{"norm_place": "pre", "positions": "learned", "parallel_block": false, "init": "normal", "init_std_up": 0.0169, "lr_mult_down": 2.0, "lr_head": 0.00804, "batch_tokens": 131072, "max_seq_len": 384, "train_tokens": 922900000}
MLP neurons of a small language model. Each row is named by its layer, matrix (up: input weights) and neuron, and shows model dimensions 229-324. Each number is 500 + 40 x the weight over its row's rms, rounded and kept within 0 to 999. Numbers have three digits each.
A block is one neuron, or neurons of one layer that tend to fire together. After each block is what it responds to, as a language model described it from the Wikipedia text at the highest values.

L10.up203:492549516419448543504512527426580470488497502433561497531455508495532505576473473527519489418475415507508570530514540441503483477497552555447572538461548539528449550426516532485523512513521526456516533475426464544473461432520512437452605523482428489462448538527506580512570452548438487532
L10.up814:529502553514507497522474528518472486488484487560531530495491525478512488454514560525463464446458491535411499455527513606493566456520518503426512516461442506492485475493483513519519438496482459471520512472557500520530573482554540435548522492479475501543500514431537502554521477507478444531
L10.up840:466610544487430447504489583474532440492439483563440541453474542457553476482526542457479434559517521463504496492471460494469569457479500488482591570469440502540458478441517516462450508513511507521560485496522479507480512504564556529524506542496488467602451486532531555502461560539516497506
L10.up1880:516508428511551518551492427476477488577518459506578460521562523481490502454516499509518587485493546525446444496497530447510488435478532438514506542485497499462483541486494546448486499503490511488492556506498401457485467449471494486541508450493577514480548564494529521575494503536548454448
L10.up2260:453578407453469485463495471568590535463480487412495524512490417485492499532501526565450475528466502462485529489498567473469517476467535548522494470468407494509577472513507565557493496479494471490492459550435482545471513480535493496463485504567551430567482575537472537517508474476489459535
L10.up2396:501577633454519532455539483545439538457448535497537531485470550473509504490496467439524438444480477541533577468475524533479514460544460434531514549429485492534517496445489539525532493497510446503537531438490450498479443488522559455450526571426479546577489416570465432471477488538504565481
L10.up2489:522478528448515494573498529443566560504480510473488484480460457484550458518478419501487450468518419527459573495428531461449534503497517497456442570485552519494461479407534483558528437538605508582603420542416500487524534472551490607495461500487525581481458506519496511543456452509543414495
L10.up2544:475484475458470475471482472437524464565502447551491540481512515485588424507479487509563465498557454447444559474464529566519517428557520430494537389492553538478469498456512483509507508493552487464504554450442489526531502557566513468489458477430445423514443502483530434535479504532504517510
Responds to: Predicate verb after subject

L4.up31:506564569541477462573514472512536479504482464548500506497439472542410498542554506459441547469484451468519505478522529515531491521533498457515480513524499458461572508487551468532488520532429507563427499541536475528416470446533509482545440470507483523501577532524561440453549478591507470527
L4.up899:478525545512502520517431473513499591466430496485477569593432437539542519512525538465543437545486492474508581552496475496434430501421461499495459490534485519533495527546544393467511493528538451533472488554433511536449457604533500497465486468474551570458414557510528494530503524534526527556
L4.up1056:505474525533537524550483580575497529478472485524468532493570502484507534482487472536510541446594514547459439488517387467463489493463533463471477491433510551547435474438505582508535472441589497538567520475413471495426558507509568522477549463490511511504537474517469518559404552529537463506
L4.up1311:531446446510498523512503474473537599461458507502559462523541469555527491501455490441506477454547529519586492552552499569458497542505487507480499522481481462552506529511560518442494484490525449574446505522418517479467508551487477485514552509517499483432508557470507523536441538575509535502
L4.up1511:499487465560523482477495538481493448484469557483558431532505572574517472428404561504443495478575500497454465480500519547465467589394509468415540524481553522540521512474542557465545551572484539513506439476506488502490562437545489463565517488506519464561552590463543508520476464546427472460
L4.up2191:517545462504483548463430499489565502520544513496573490506503510577555508533413470523485416513565515487519504392486447564441486556487465503466558562485461496552524491417507517455513494503523482577398479500512475522462426529548492481534542573473491552461473552495533506517466449508510516487
L4.up2248:570568471522514589482479485589456495499559404518540473425483493499458585470555500472564471428515448516494484521599534515498516497481464479494463586411500481535484514525527485556507516569544507504498489523449464501477523537509516519500498576485526501502489449554441466416476501553493555515
L4.up2447:494473422478493544490503466501464562537513529456505461470461510509502459527476495537510458572499507523478495459493505468501493511482475466498547462519561426529471427492477460500525430523455514493492500520464592567409464503523497504526502514576454468530475560445520495507468478474552540494
Responds to: Activity and process nouns

L21.up2355:489522562512514486502462555536485447474476507503440466499426540424550499516465500524533471477434491517393494453509496481516497451555469475486522521548475572455505544460560492497467474494559538531582371508488520585528555465505452446531478489482431548492501493530531500553444438441509487506
Responds to: Noun-phrase modifiers

L4.up293:489437511483523491567543503476441504535446540510563500494478543582513470433475524479459481531484508448570429463466500470512445522601503513467522458461444514500542563467498395417433455526476507555442519456519558481447568502544461543502524501464455484502537497466485512488489457491443484517
L4.up766:502551516495465494522578550503414580418550493503484462416485508533500455415371518511505491529484476479510499436486522490476431500485482543544550517478420470544485500459456495558442475476580526499497538454489493485503490520492439503486540508462424504500482517517478444534427498588499397496
L4.up1184:501528485442506533462493498448437521473481566525587528523501504575533550496477476476510465464457520476441503489444543525432486514533519507478621532470483525531527507423495521491548538506498478472606416413480465505439462505498563455543518545481487572460460463574445505467454496467622480495
L4.up1455:537544533495471519505543559499468499457486561498486578445494520548448462456500575483437525540420535498556495425498511562544489487553513497446477525477421544494503510563589495477484453498561460483526551459458488511469429492530485500505508524451485487460522535521517513459583516513450504502
L4.up2082:545611481506508491500536580486483520508522529510519508497507469532443515448479525529504485479439511510508520473507537504614497571441469504505475496502513537439510533516508514458430478479562498463529475530498493511531447520455457534517469489504405512397410509510523510473448515493465458514
L4.up2460:500493522523495512472554592472504554522445513503531512491462536598529511456453519492461435458568531532559464431545511519491441517539571572490505524483455445520480502544528452517506430472507455531452497477477492519517426493551503499505545498454496521492491474526528491392533416556493428529
L4.up2528:461599577478497528446517553462488524495486570451506516456428491491504514458505504418478459476462491468533516440503483530412438544468505487519578520531464440576549545410482462539542497532542533511526529484494529487482487486468563492554518492444465506582485439494522473491422452469517406467
L4.up2532:427489497473517515573544507494522464482538550459531519487494467524500421537445502484441517458477502446531522386464532421440478516528474415503528424486436454590470497479538385536484426484508493507560477496489545505469536485536532522508489466443499485477475564507505562513424537466561476474
Responds to: Main finite verbs

L4.up202:429521504500466553453464441416502493430472462511461491487455494460551548552500458521551524450510556528476439460538542529525524491554517464463529553515511513481439465504463532439531525499455499490550433489500444566504560507502500447432489527489472502549441542511477474538469538542443551499
L4.up382:534488416505521468395540522523546493512531536515540476517453509508491462510590502476488584538509484513503469521581529532498445452506558533384524595488526501440492434509461589528502527497509432439486570520491414514508543465554522546490453522468539538530514532438476565444521500530448431435
L4.up982:595479460482517484435446408514446493449521543506537448509439508483500505470469484546503524514540487545461565531468552422462463508542472516531532544470490523459504435508511510497469480525569486488485473520464413463571456494561581511515489512471589519534471493537507481464454556470479506445
L4.up1380:498503443529460490497581485595468511476494491496485490542440488544431397461537482469529542499396496551479523447482526610486537568534506527427486591446536432538509497506492561496405528530439452505614521423434478551517548487485483528512548508486466548479472550504571535525481488518559555440
L4.up1712:550538513574529483472603469496568606490513524458543500503507579504511552467509492482477428475444466462505580497502477461496465499510476513458515474511462515462539464464464437487463434532522485477569423458507486469425504505526512537488539482448470487522534518551526494475507524481486542505
L4.up1749:537526480544439610472556515512486535522480536467552479498496491476542522505500578491441483479446543462455463496468506487502494561476445535531432597525531495467494470543431546582451569528517471503469447524462509511467513574486543471482609485485527493543513452441509447533405470490464483541
L4.up2316:474507486565480498436481434426497514495441419517520488524529483466456550464469530512496430555525485529492501493511546520527459493471473487471502476510528448455509459558454529497384484458564465515546413535526504511454528526506492471507507463569536504537554513540485446485493618462411545454
L4.up2490:426517462580473491476490473536492418541467502490470463508451483545470455495605539501471519466506552493551519467563496559584559494578486478475494527418503472523479521520494508512483470458543506495586518443543475515394493464463442475507456553463525496582528577518535547516479570533448483531
Responds to: Phrase-ending comma

L10.up26:478552527482511478543497497574515526523480547490524472499480472512502513556529520442491537538506511504488487448483584544433554471467531563489519506436522463504536491503521540451482541522531475571465503438461447483443502487446527533516434476466461547547442515552533425466442537539475488500
L10.up91:492548546492512530444551395515552439502580545516452446409527453489479515568543498536511552513482580442550563524440522463503478539506594478485510495488445450383476466451565477444455481581448511504478479496511563563505518520403455521477512489579480495466556499505526426486414556500428579539
L10.up259:464481457494505494548515533512489439564447538533451549434515480428484517513501483531564536460520556490522511455497544470517502501539525571501520488513478459529566515491477530517497512595484496610491423494499548487421499506464477495549521513588475466522570541518522458489412539528474503468
L10.up424:491524416491518500525483545495508487513532535474486468480508488497467485502481484516498590440466464554454486393551554388540533559490486520504517501483502469511495528548514557483447520482485577490436498509491502537547561517512511493503482529559538477551597604537542467538521503483421461506
L10.up1415:456497503517550495446528439560495429514485501521485451512495499408517503531578519545539467499515499496549531460501468456480492459510482548468535525474493473469452530491511459443497496659483547533545466435482525455456481481501522463503468521551455467579457467539489402443467529493437488563
L10.up1521:473499474483445514534513532468467529556480453563447510492499546503521562514463532455558499484483564439532536460465448451436479523497483437536524541534533440456523575462549475526511485503555495527488583480483511504439519474499493469518513518503532475446491533475539447447422443526521554433
L10.up1706:523471441520583435453596463410468529478510485512506485445491487476493556568461544538457465407563470513521509486537478429471431505566525438408493515477480478433518438550396501546503468500477480449501481524471525539476484470571490484454542417432473431529431544490524498502556517488468469435
L10.up2163:474487558556468505462543447459531419501505518456447461490511425486472489441510480541586511527542605527547575453445535490422555574518424476530481438518468415437509504429522470468525450553496450568463515576515538509528433492459472515478572483540464531521504553504492424464451540500494473509
Responds to: Parallel list continuation

L10.up202:513423472512458522548524422480508507509511524428511538517464421495504499559620500527520508484458448563533527496450548559500479432487500570507517486539607541466569511491489539553479537448463520559512497501504429521419520533540511453469521383495513488519488502475505480519464541489480516491
L10.up448:452466526584443532500557510471435486555545511507377444481470501597545486521448496481515535438523554477494447509553527526497405508541454587617477518531470459485445480481587454472578519525603468539516469552470487486446500471506513566467547490468431476453494461477460485485483497503484492447
L10.up758:534456543510452434437478472529487506524530544524487555549553446567529515526504511525539456510496571527545431493474505598555497540507469540488509470565481514433463568581519546524475552491556515489554553523492520620449542519535485570495425476557452490423497442468468533445482487489544504448
L10.up764:508463500572501479549459527507490468533458487587581531470457513516514562589576542457559436526505520524537443476580555558446507571528509511533547460507478487530534491582577551555460523489531539506490538509454497422480535502509456548476533445552500465505436536453444506475431515492583457472
L10.up807:476430501564452527542543478528499499470475515499489494490528441526476556531567553451481444501468493478428536518560500587520575563517557463471460491550464561526504441505548475501478504485535595507530445521524514566430518459506546469552531431524496570534522466535528501500473487461475462511
L10.up1100:499459490523467432457538570448489534481517534468513464463529525483482499471497497515449454511436484514488531521460526592487480602461466491467458517547501520488549545497545509535510503508506457533426525430465482490485491527464420488421483467459616528510545561511476528493475479448529527569
L10.up1250:559424524537576497594413490555444529546466479412425432478525475515460523519601458473481485447546471581507464496477497586515486511522496499487563577567589507470513551504485561556439472558526495475651460490539461508542503431515489453477499557450518477587492418526450545506524467530443459462
L10.up2551:486482482501560484451525452553444503593378528444474553507488500503427496494490560477539542486421487531449547487537535529512484559467522505518440507543486477498480595560495462472549456457498446489499401459507451510447556495518485472535522497496566494489460544515538475518514458493475544532
Responds to: Sources and documentation words

L21.up2309:429485491512529506564531480483484484526580470541541572542489529505481480487508533512566488519548466455518464513523530414463495478506534476480489510549489467468483466426530430524541524508490517488486526517410513508500483475513513450480507521491499553511530609597497470525485457535556537491
Responds to: Parenthetical/clause closers